{
  "num_attention_heads": 6,
  "intermediate_size": 768,
  "vocab_size": 776,
  "positions": "rope",
  "rope_fraction": 0.25,
  "qk_norm": false,
  "attn_scale": 0.125,
  "init": "normal",
  "beta1": 0.95,
  "warmup_steps": 200,
  "max_seq_len": 384,
  "doc_mask": true
}
MLP neurons of a small language model. Each row is named by its layer, matrix (down: output weights) and neuron, and shows model dimensions 80-175. Each number is 128 + 24 x the weight over its row's rms, rounded and kept within 0 to 255. Numbers have three digits each.
Before each neuron's rows, "fires before" lists the tokens most often just after its 100 highest values on Wikipedia text that the model never trained on.

fires before: " ", "d", "l"
L4.down257:110117148155109152125147089133125143105089141131130150131096146128100131142124102125118129116105121152173103145122131119123157096113121123128144096153138124097128108132100129103159126130133152097128115147118140101121130096125161174071125101188138126097114158139102116117142103102145118141

fires before: "-", " ", "\n"
L2.down453:130139148154082130122163125098138150133132143122107090111089113113137105133093153130104133137058134167117120139114085156122129131148110145106117120130182147110107080129118130135155089114111135093140153119091154152132142045154116157097116173135111143131136118128117092095137136109130146097

fires before: "s", "r", "v", "e", "f", "d"
L2.down543:112138125164089142164115124140094138149126115149128129143119118119166106141065138110103098135120143130123108090168144148158163109124111114146107152085107109138124113200148166103105087154119168139137125089130109109141116139085127116132123117166127132110106146132123096142143125122128151139

fires before: "\n", "-", " ", "C", "U"
L2.down309:165180104131123096089095157119114104127120151095152125120088117103110074147100113111194161173119104155134119140160153100169103093105150162110133156136111186132135145110150152102116115145149096159149082153170119123114127129127151121124079089118147073125098093104117142105090142145112109108

fires before: "-", "\n", " ", "t"
L2.down699:135164147118140171144063172147132133137141105135137133126167108113094174164136146142121106169136107091125139120129094131123098123130145194123091123148103140160073112123153092128095091081096144139173162157185160103100128133110134110128173113145130128103098129097137117123064078130142106140

fires before: "5", "2", "{", "N", "3", "4"
L4.down681:111118170153099124137147129126128095124101126110153140137121103133114117136105127113124133156124138109078172146101154127114084110147132110113114122156138113150141122151092142134147104106167153088172096181121166104151158116085147117124098127059114144119158142098112099128151110110119096137

fires before: "s", " ", ")", ",", ":", "e"
L3.down212:149111130093163163121163163111172122104137090139132126095087158115163128121119132085119154111142130112138142119165125134142120154134184139112128162101110095123130147148117157142159157094118141147107150126114136151150153136159113168168128113144155115086131167132159116138109127127107092107

fires before: " ", "-"
L2.down104:122126134155133126133124151145099171145116129075131148133116152121121103144157182140109109112142134134147144100157114127139135173107129100138102144136145150105123126145130128100141119130146107127145080102086131120133166103127128142095105144112102133146112109099154129128142128135124093090

fires before: "l", "b", "a", "s"
L3.down521:126171108102133163117125125109107102122157171165156130135165127130121110146105137116137150141125111164133130166112132122132139161086116154163139110127139116113109090120145119105173116156132152107173121100121149140150121098127140122114111112144149159145085172089091102143114060124144131103

fires before: "-", "\n"
L2.down371:136152166148149105117121093112130166108129125093133106120139141054130113129140181145111110145139154116138135110117135135137110166155113118157086118148126151115111119112149109091097114111117090123154074121080089133149160092123136108085107146148068146098116157094140110175118140111153127116

fires before: "r", "t", "y", "b", " ", "."
L3.down213:162168165132149126123114147124140130097143096131126132135157137142086123140138112090118153124155131159125179118120105083120073125172124130095114154125110133112080113132143105086110129127137102163121091138151175162165133149179123140127140082142125133157114136133107121125121116161121096116

fires before: "-", "\n", "d"
L2.down382:103142165118136140134073151161130099098116121118146119156133115141124142170098141116116150140122092066168142133125119122173139129142149105125131123181113162147143147134138138139117133157120110129117112187150075086124126148155119118127142154081139120188150139147160146107124105098132083110

fires before: "u", " ", "-"
L2.down16:145139143120118133204150107118130128136081109102112106119110093131165144076123154142100120112141089134123129137127175144151148166116113137134035116151166163092119114153115121058142105126140135097148130099168107102137132115155110136089134179147121155121132150128108130138108094129091135155

fires before: "t", "6", "7", "1", "8", "9"
L8.down640:152145100160097132134088133105157099120134131174100148169107115120120140116134122111144087143126126150087142147151109142153126115139126118095110134113134104075034131167139136136089157136097135131165112104116095132118144089132126120128138111107137104128115139122146145115141121152149131090

fires before: "-", "\n"
L3.down748:144106101139155149140104123117121102123134102160120111121143130142127132105157110124125138110132081112155135133112141128138057145123123129137126145110123130152154158123172087104084176161122126113150149142177124134082131135092132094143141102131099141153121114127097119149116150198144138170

fires before: "="
L3.down378:137139126146162123159096167128115110074096143151142130135098142135101153143120162132083098116145144117112182128119106167142109132112151161120109098088107096111139138107143058102128118152106169133175130143155131092143087146162138070120107129127063117111129128119128131095117157123156127119

fires before: "n", "t", "a", "e", "c", "d"
L8.down186:139092124125128119124120119116129115160125110148140141116146153079119116136123125095143123138147134117113124162149155106144154115093126146166138095087156159130141114152149115074148181135100128167090108094102142068128129150156151156161107163152119142133151113155106138129143095161090103101

fires before: "2", "C", "\"", "P", "L", "M"
L2.down334:123157120124091128095109130133090184128084144118111136146173094131163102150108096135155135135144181123101127096139137142124100157121140116114101132156159108089126109150106104160103071142158110161131132142128100126101140067083129186132124113134137125054133115152129143130098175115143124113

fires before: "t", " ", "n", "d", "b"
L8.down520:142102148159110130129111091177129114114164169110149114117146132115107120137104187117186129110098143151116107103101128094151131112166112115153131143118097134143119117120162174099150108127107125150126132142128103149107128100166070169170128123153137163126112165136138155142105138108121110140

fires before: "t", "s", " ", "e", "w", "n"
L8.down370:127126163173149131154106153110164101152150135126091106131112076125118119162125132117061162141134161128059090124141099090147125078133148101174139132123141124116145127115106147174088135139135102149066149141152123128097110120139130113123125126150125111093109148139148136103105122101113118087

fires before: "e", " "
L8.down218:110159124118175150139142118110122100125088121134145145150088175165138097136139152149081128134183115087110176156143101140121115141130150111099120144087082134141085117150102169117129099104110146121117144139130129105117090164148103168142118145103112147137138186122139127113121164187135143130

fires before: "d", "i", "e", "o"
L8.down519:140115132146139158138166115092138132165118144131142132132121125123165159131105087113131106110073136180138138150152136117143148114168129117144108103119116138092140133128171149163128136134109117101121139096160138103104127118139121118061140087093101152162115143142098127093127146124153155151

fires before: "l", "e", "p", "t", " "
L4.down690:113127103108123125092083096132105094107135114083155147130169122129159150139189141151161105127106167134117119133146127118123133160143141139124129141099095119137130151103158121086126158150146113162167126111149152127097155133142134180102129073074113076109092088133129144151130094152139140124

fires before: "n", "m", "c", " ", "t", "e"
L8.down701:182142099124137119147122158120110134154119116145136116129137113155094101158104138112170082126157176150125161147142118136137142140150100107147094108138168116112139110103148128122164102116074075121108132143133140133136159106129170146118122176101127132140119135131072176111131086135087128132

fires before: "\n", "-", "|", "A"
L2.down686:140128117155152119109124119160134085147112098135130134162161160090158102132148148113141135099099123169105119177114163144144152108083156107103115082088149158098136097126129154118165175159094137112148113136141138142137120146132083133176119146161157146131127121096097135097093116109103138134

fires before: "=", "\n"
L3.down572:117126107127139130112118085107148115084097140091144114127095105114125146112096114116098129134144103146086146139151177112111105135130151080139153164111109121130178117123158104119110099120133085195088106148150134161114078146108126126101118188130158139139136136156131128144110171157125155087

fires before: "e", "d", "i", "l"
L4.down438:154141159159111089154097133144112125113133160088128125185096138160155124134114122132142138130122135112174111110149138126144141133081136124083129127102132160106171162092165115121148139111101142140106144122172140120158130110178157118082120099100091118128123140136125115115143108162122148144

fires before: "d", "o", "l", " ", "s", "e"
L2.down752:136091127138153165143158189104122080124097159126142111097057121133124133173128117123167148169120132139138116142137152150186149115111137132150134126154084143139151144113118137103134127142141165116160105126125115158127154089113119138117111069121086154123134162087139143112124116106118139132

fires before: "-", "=", "\n"
L2.down32:115123100106080130124099155105090126114085135142164147137088098094116174122111116177115140129106148162120132148168139163124115127175119124106148112138149105107104128168117129115126145136139183149150179196115099126114138127127136123143117129177118132131097109141118105103127151154101124117

fires before: "m"
L2.down115:098146136127130127129144140150135124172124155138143174136115108103126139172111141126178122133075123106096178176141149143133161170115130129150102144204086104123162134165115119070143168127110150160161137120108123105105114116128122124121102135123114135101158118138149152086120135084141107160

fires before: "n", " ", "p", ","
L8.down382:094138121166087123111126154167124127086150108154134110127123190101130132127166140106113102087119140131120103168176149115129068107143140165126132108112099128130080138116144128120149114112140141139100105095119138138143175126100163151130149107134125117112152146138150119139148152086112092154

fires before: "d", "v", "m", "f", "g", "t"
L2.down683:107115133141143142160128125126138143110100159106167133125109106109160145159134138120133120167134126075111122080102088097154126131120103135129139155140082118109089114151104150124159104134140104117150107104149129096071143147127104107134200095150156114129159168156119121122110091123109124140

fires before: "t", "l", "a", "n"
L8.down372:080130155130149150115153127146125097124162120147117113129133114123133143143102132140152143105104100140170146147080082098140137105119135124107180154100134112102106133099151103109107102118112151144136130142149094104122125107167119170123088167160130133073159118107083124127119076127104078128

fires before: "2", "1", "t", "n", " "
L8.down354:172152160099120084103126117103156117111127129130137100150149113132113113152131108130083110150166153093130120111129154136156113080152109113115120080096136132138102135127133107142135128116083118102144172149127099104099116095089090109116119121112130125160127096110153135128159116145170160117

fires before: "r", "n", "l", ",", "p", "m"
L8.down435:132089127162119156084166129120167133088143144112096165148132123172146110109116154087131099134135130139135153108111133089148151123122122152117116145156159123148097114118121107130174126087119132134125172122141131104144094108117109090160128140151094118141150146143069086108107093135092117146

fires before: " "
L2.down677:127134173104130119120123118159091130114087140131126151108137131135113101170160144111147146139118144133171137109155125159132131135123115113118151088145138091089134123122137107151125134086162133146135134171123112203133150120107103137097117129134147109149092171113115152114126142111115089114

fires before: "1", "2", "%", "3", "6"
L6.down82:127139151155126106140133129097145146123102142086082135121171134125160120116099117152087112149142126140120164125121139095102141079166142131146123082184152145133020156142110117110108126115152135105109141085125120127140154124082113128120103163109154109110074148115134148133115123094087121167

fires before: "e", "n", " "
L6.down114:114158101140112132098143149178188119095112120133173128107123110105136139090152115147153124105169144144131137133147104172197116133131100150104097158162153085191107121125093140122138106086099119135116110142168114129131173145140147121138130124124141139162113104087089134152177111116112118121

fires before: "-", " ", "\n", "S", "D"
L2.down547:198118122142110149157131122114082105111111111174116129119123137155161131129142127148144096100119168136147109096159141135111168129100098154091184125130123138096124132120098139125113132093136128135142074126090088157127139093096100181108175097132119113152099114123117134174111130074143119149

fires before: "-", " ", "\n"
L2.down525:126175095104125118125135153132141113174126105136125076153132138132103113158109145162083143147132120146106124147128121097142090164164149150159119143136102115139078129146134129096145125136141126105131127106097151105136067150113151154131150140093146141102095135089119162116146158077117149145

fires before: "=", "N", " ", "E", "2", "W"
L4.down628:141079148148154148139114105116110174088117147134153129151138128128091125107129130144103088112145163089165165148116126125095143141143109175127100144061100117126122131131175111134112113119137110126168112166151150142130161103128139089139132127121117096133099127143172118126086117093161174150

fires before: "2", "\\", "N", "{", "k", "E"
L2.down308:162141138166116120109100156119109092113100147136131089111118082125096150123097117154139112177133148148138194183100109121129143129155122127118134156163103091169147113102088146134114164118132140106163150137119110150111153098094147100124102119119147149159189159181083115108150149109102109135

fires before: "e", "i", "m", "s"
L8.down594:103142135137140181140129127121153130111133105096139134174152188095164123113113112164108152138089172136128081123105144136144105144124130125131084118110153150161145122134105133108110124156126146095153144143045124094112140105094153091135144147097102144128094126103115098120103091097133152139

fires before: "f", "n", "t", "s"
L8.down496:122142117159162161156125065125140110101123103094109098111190104121176123146125091137136089104145142080153135101127113133122113117154135121121098136128133149127144091163152135105143104078156125104118085139109138090136133081129098115121087136117130131109090139129093136136141091166141116143

fires before: "n", "S", ".", "K", "T", "N"
L2.down522:127093127119069106140153141097112076107148092102164125133113166090124131131188112114164124167131122137101088178143137113177159114147136112121110115153137102117161083123144100087131112123144155109129151158130117158113138124072167112151146122159127087127113146140120113146125125138100116157

fires before: "e", "i", "y", " ", "d", "g"
L8.down676:154155131101100125130085137079119110134123124152133130130096086119137150157099120145106117139135146132122161116124126129176139143115146121157110139153149159115122162125125149099167159127055120184124132128152123148115097143147137083139195108090152189154104119108117116086123115113178145146

fires before: " ", "0"
L2.down71:149111156160112130136137135101143100140132132102132109136091153136130103154125130130107117126077078150128105143149131140108085120119121141090141120132152093138113117173111163177137117116107195067105141151149177125094132100124131155141129131165108102143175134132142095109151106082120113133

fires before: "-", "\n", "0", ".", " "
L2.down134:099115119103070115145074132098148183122120140128105153104094174164096140147109107178124130118106120107134132104162145107137098142141162105117151141143137172100152106144143131099080103129156155130124145153123145143161139156116135143106150147162147172125127150111110169196149133115124111116

fires before: "-", "\n"
L2.down338:129172131136151157144113128140142129121134087090134129143117160136147106091145131104124171152121099155106099158147099142137124148186110116124146099140085108120122137113149110118137138158110110094132131159110154117121113165086119095123112104126131071123103093158130076142153132122129141128

fires before: "s", "l", "t", "b", "f"
L6.down355:165090100109179084127124127141137171147114154128101094113184095139150100143103104165123150090132137135128149117125130089166097133115097115124178141075110108132107105148119093133121125115157121101143130136041122137149115110138145180103101134142126106106094126126127153121130127137094124115

fires before: "r", "m", "n", "d", "g"
L6.down265:114140123138139090178085187153144148119107161103127128174126090125091104106143145161129129155148173115133135116076129153150133117103156107138138150122102123153058093095107133138127131155132146167144134157104125149124112131123078109110088149098140119172137098100150079106114070120134114142

fires before: "=", "\n", "e", " ", "i"
L3.down93:118166126134113122158092145098167106070110076107147127143097145136147115128112125143129140151152068149115128116136121125143094130141150138133062138119127131112118089155131106147116162157134143171134081111136180137105173125146132120108129107176123182130128184105127159181152109140143116160

fires before: "s", "r", "g", "m", "t"
L8.down706:130136160101138165185143185136131138116106145169134130149147135129129123152104117148113140141133119125108080132120151098096118124108168136159088115129138101125158117131072157111139137154092145117154152115094098115145135129134142120100118146102134104114120124118099092104155099096137147145

fires before: "n", "a", "o", "v"
L8.down117:146170113096118109126095163129137082127127104110189159154141109131134104129102126108134135153122119079141148157152109131139146134166159142121124101108135091132153159129130125118134101155094150147141129108135138144119128126134118161124109147145158116126154108149136138116126125138161099119

fires before: "s", "=", "e", "P"
L3.down752:135116106149120133127162112121136102076108176100162098139137147178157124161137139128106085160155091114122113140111088036171115105145079085125144147112106120144117135189102115154135142105106125115132136146163143156142111120126130136135096094106125116128108122101104122183143138138125139108

fires before: "=", "C", "P", " ", "T", "H"
L8.down39:116127144165132136115160131148131132092148113172097098146186101127139136151132126129121180142149142158086102090153148166110087174094113140135116131110104194136196083153088148091105125123127106162076110116076116138110113105093165118110144102126101122149110133139114101158152141096132128127

fires before: "n", "m", "t", "s"
L8.down278:166101133089103136135150137116150154110109108148136109155171130120125165099159140093130163128157119113119132131079114138157134164142166139157137135122154099112083088080171119174113135099144122144166173152145083093128104128085116083158154133131127092144110135125129153101078099136138094134

fires before: "e", " ", "i"
L3.down662:107159117122157096109097129088136173176125117110118131151142099152164114149116087090121127147135152165077127108176125143121127109142175168125102130080119120094115095145140098163111092145089104157165132121127127131113111148150162181141090140101091099115096148161120151131113134167092144149

fires before: "s", "e", "a", ".", "r"
L2.down405:131112083151168071130126114134144090110112116159119137108122126167126140190124117132111122149126154171038120138098172138146095108130105117153105125169125100127156135133145115100110173167127133123118145119159093115148139118088150126150141130114130152143137119137110156119120102159109114124

fires before: "d", "v", "f", "m", "g"
L2.down598:140119143134140100164138120135102131104138111153155090122120138145154131119182127138099122114141152090165089138126099092128113127141089104109104141089130161105080152135107140093164107163137140129130137162095115129102159109104102142099130125124087096148156160146126129113122098127107130104

fires before: "e", "c", "a", "i"
L8.down291:139148117120115100097157154121115138116091102104124154090098119098168164165159118115145105152112099176090155129091150149151152177191101116117091121163148135107159148128122125146129141152111127080151147105115112127087112112180102127122143102075145121127121146116118120141134097171122143111

fires before: " ", "-", "\n"
L2.down12:126168145150128153112159116145085157118109093113126167147091116105142097112130188091110166151095118155159141142132137128139129163116165147119119131141144165123122118110134097097094099157167174137174123140154126142122135110121116135142165195120111153099120101075115167084113086121138143124

fires before: "d", "o", "s", " ", "e", "w"
L4.down111:117142166120132170174136104090162132140089173100142114164132107114148105162116094116169147169124135152130091152097106115124119084140133163153069132156118116108069126107111110104127090134124139149144145148135107141097134163164146164161105138105099145087137113111134123140144151117107101118

fires before: "d", "s", "e", "p", "n", "v"
L8.down25:094146143124106105130132101140154148105103114146112153134124119149174136091154124136124161134125113120096180108093138108131117110141146159099083104159103141137125155106113106059167169103138122109148134111126156126167107151144110099151131095124146113108116185153105098140115139103163161111

fires before: "c", "u", "l", "t", "n"
L4.down657:118132144115127113164122068119127149172088149127142124107144127108114152111105096129168134113106114144115093151141159178158100123154117069138116154118149124103124159149118118143128157132127129127101133089100107127141082140108163163128135119138138101104188087120091185128103157123106151126

fires before: "-", "\n", "l", "|", "1"
L2.down3:124145161105127128133128117123085159161096095166135093094119147138143114154146168132144122136056146155157094104113120123137170141156093145096140146159133119136149097088116142106108204138156114138122136120109132144113137126101092142078125150125164131186107131155136127139159136140142091116

fires before: "s", "n", "r", "i"
L8.down65:131127111181106131137119111128147161094059143112110143157107125135104168141143147089133141107094154140129144095106161084132127168103143125122138105159159084122120102135114130119133129072142118100130146148162103125130090150135131102169170139089096147133170132136112100146099132157085126092

fires before: " "
L2.down41:173186148141138102150127104136115159123108109135098082100139133085132132134146168127143121086095131161143123113131130147110169083149059092117152102148091101082148116110131113110168142129176116137156148146118146137123109139122112148099111174123134105164139125136120146124149137165106145135

fires before: "i", "c", "d", "n", "e"
L2.down323:135049091109115071119119149126133097144124106118076121148111168112128156143145142148139142112139181128127122102108174084109172137130136142111143100088116135153154129092100127126093116163110149112139139159142121153101100142149124130147142104109106125136154148168130151165132098090117122061

fires before: "2", "1", " "
L8.down102:180139106124113123156131182104202131134096120124108087156127135110154143142124138121125119143155093146149122110163099073111170066155129143114140132132112162119151128095108099152130121140145107101147169163123139126112166114150137102103116123117134095146115097112153118141119136126170116128

fires before: "2", "1", "o", "h", "a"
L8.down275:139183142131118104109159152163169136119137165108103141118161120169148124138099130098100110156145120139146126140135196152106136090153145109119157100117086124154086123143103144167104115138139173133182143108128103111121142119135119134131134155122168139106084098097134151097126116106122135117

fires before: "\n", "|", "-", " ", "1"
L2.down512:134101178112136124112099177115133149144100102132150112145126166096153123146141138175177104160089141125147143123110131115130134141120105118120087139141124168147155143154121144155115090154111137113178090103096161119127168150169129123053111117099130120129093073129136134110080124139087102156

fires before: "t", "v", "a", "o"
L8.down651:130139105153116138132145143119125143160181116105142147132115130116166134120103101101155133125139133123152124143108117144113114128093142101168126156143111153114099088123159141149162136123160166139086091126127115137116142160132112116134155079145118130134144161168106112086100127129167128084

fires before: "\n", "e", "-"
L2.down646:142101112146145142110180145150127131131116121145097142144122116103140059090154106121138152109106145154088116158122128122163097109186145154091107093189136122127120107098109107128171114132104144141095123124101158148106126158148085119134133092148137085133159122099119125138123168127142095169

fires before: "n", "r", "e", " "
L4.down446:130145121120139112163076126138155145115152154169139148112085135135118127108132163073097106156105155117125134135133129108120145162073117136129170150131128123152112135188083052161129115084130110130126130097124112136127131167131126123154101155099128139089120131130103114155128101173068114118

fires before: "t", " "
L8.down709:174117129110146116088128150104125163141144149118115077153151153085106131109151108109139142162089113122118113104088137154152140107143123140126122124124125162136104164123095095131146164122110133105179156116127134134113102058099121099149128145167157087177127092125115143153148105128120131094

fires before: "\n", "-", " ", "2", "d", "t"
L2.down153:156197169092106140133124103123122133112138174110139107126146115104093136153140148124137123111125115178083140125123116124138123119126146153099115135124152181114105089122119117124119107117097120123131128123126141141128179076141115107089108153138112139115108130092138130127075101129110116103

fires before: "t", "d", " ", "e", "h", "u"
L4.down17:160111130106138115114098154147148127151132182111162115125129086156143159154126121114133133112123127124136135101085121112162128175104151128125149117158146116106149159125189146085121139145168143156080141095137118157138137128124119100124124113114094103140154144174142107142145139156123131120

fires before: "r", "m", "d", "s", " ", "l"
L3.down244:117144134129119095109111129102127099115097139103163158127121135101117136131143129088148125155187144135134134131108111127187124101134130146108133124162084172153113122114143210135112141083118130153110139128158121143131122084102120163163148113151147100120132147112117100134119103086127173121

fires before: "e", "l", "y", "o", "t"
L4.down375:130136099138100130112140147121136149133116124109166155141120097120128124127125087133186143108174118119179143189077135110152108143102094156153149103107151091097153160113130154072112135121151119110071174145097140109129197150156129144152146151106134138125133120086130153121138072159153121101

fires before: "\n", "n", "u", "y", "e", "i"
L2.down632:123124097117106102119106115160087070122146158098109104099143117171133130166162148123114117144111127111131158124144105104158106103091124139112112120135119158108140106105130126126147109125144141134123086144076122174149140126143140113144107125138151179151131154095142114098137143123103148136

fires before: "-", " ", "\n", "=", "e"
L3.down529:141133139135154114088089130158129103095116148077090098148136111136110151128126155131106156159160112115147096110130138133145110146120176135141111118131136094137133118163118117087109153119093128122084138141150122136129097113141133165146105130117158133146094135142165131146140114089166133120

fires before: " ", "o"
L8.down92:140189117111104133124136158112103145127112150121112112146150113081118124146106159169099086124149116144117155113146127111120140121138148147128129124095097144121130124077147108176169142091118107135133127162140140115122115161158088136154111165118092132138125128109103136193172114116154081158

fires before: " "
L3.down605:108159144145112116105167116102124116122130153125085132136080120150127161129092137143074115131132127128123113119132129102147094129102183147126111144160168091160164134096099102076174132121109147100110092126171112082165158118120156123088102147118116159156108114099154077108120110111136093166

fires before: "=", " ", "\n", "1", "S"
L2.down289:138152151145180116103127160118138147152122146103162117097125142132086113152124117109083113132175108127129157144108145160112100101151152135130134152106099154145120150103130113098096134143136182132154173146121156142175183112096138106116121140137130133105164100111147105107111129148142160097

fires before: "n", "S", "T", "K", ".", "="
L2.down647:117089124110085142151135121056125100119124130127132117154118168117123134132166112101187133151128134155120130143131121108159151106153133086128098120115101121137149099123136127150111124127124157136178168162134134143121136117093186107142137103130140101122112134122134173125102113182127140126

fires before: "e", "d", " ", "i", "s"
L8.down149:130088099121135096138115117145131127143112089140129136134142075103088149137165120099119113127124103092154145116144155178118103079111133097111170096116128077127169153088145154100133122109148118105172098119112120143145141135124108128115134173124156135124085131131111125106169155164138138102

fires before: "u", "y", "N", "e", "E", "2"
L2.down258:149151165169127125156099115135121076112113132152112132135120062146134141116114116161120125154121125139118200183086131128100103121161110118115128121109115118142125117114086112100118125097153125101168119158141109156125133080093164125151103151112158165143185164171099095112162117097115109119

fires before: "(", "/", " ", "3", "2", "1"
L2.down48:118148128109118106114152138171125106155123164139131145149141173077120139132110145117124124127082151121125133131110138146148124139141127157119130121147122077145149124118105154177159120134114185052171147108083162131133130120132116150092175100133170153125110131104116139117153121121097097125

fires before: "-", "|"
L3.down217:131122101108108108175081165165168163156144127149153134108127145125135137117168160156099128128110102112135139112146131110157141117130105101159084101152139148112151136149130118083118137102176131128128128125115127127136091168122135134103136133109101117197082106080125144127100155112136099148

fires before: "=", "C", "S", "F", "P", "B"
L2.down481:143083133110153148099158063093140116111121134140139092166120162132122138091153094110102141144147156154147136142124161135143119158159139117151105155116121130095149099110129117151080096135149102145167090126150166119120131055114153107155116125118109068103110161113109126092105123164120128092

fires before: "t", "c", "l", " ", "k", "-"
L3.down595:124086155163128131124119127134139097093094158151137157177171102116135128162183099109115116124144131120111118110102118116135134102128100112100132129156153143140129066097113134098061112138149067131109135149125156158115159133184114139170129063150113108152116123124078130149105127168123114102

fires before: "-", "\n"
L3.down318:138139118106125109121109109112146104097099097149181134094114165115168141139136099110110140149152142149094143171107138098135123111154195098069153126148111094126153144118094094134109140168130137103131132176150140094143123140113159123120117098108123141145141116148133148103109130170118116146

fires before: "r", "s", "a", "n", "e", "g"
L8.down292:123120093126125143141135152163124097130129123130148114117155138165138100134124128091090127147133101127130104162165108135176121120116138105112150138112137077141131183108116164149111141122128111149058109135155128123119152146124125118133169109162179124178119136159089106118113115156105173120

fires before: "t", "c", "s", "r", "g", "k"
L8.down240:140101127134123157139125106154090139163055160145139121149120132095094126115091158131135106123095115180059127146110124104102104127086164133112106182144151122107119149133107165122138157130099083116079091116123095155101140147144173112104164157151073146116145104144116134105169123123152123126

fires before: "m", "t"
L2.down129:117130117124136139089102127146127093132087137106139172133107087102167088160167150125139161110141145099133149138120154135163136163115138095130099137118147077138132112142154118094117165126148124082161108125106114137098099107106109163115141120110159105152165068080147131129134145111107080123

fires before: "n", "t", "c", "g", "e", "s"
L4.down212:121157133109123086131172190150150123141148107124129112105145129134136125138096159145108163122137141123122163115106115132110130109148144098140130157063113130145124182117107147139136092106142107116174182109156142123126129115111126145150149092152139124121133198170117127143169150145117093106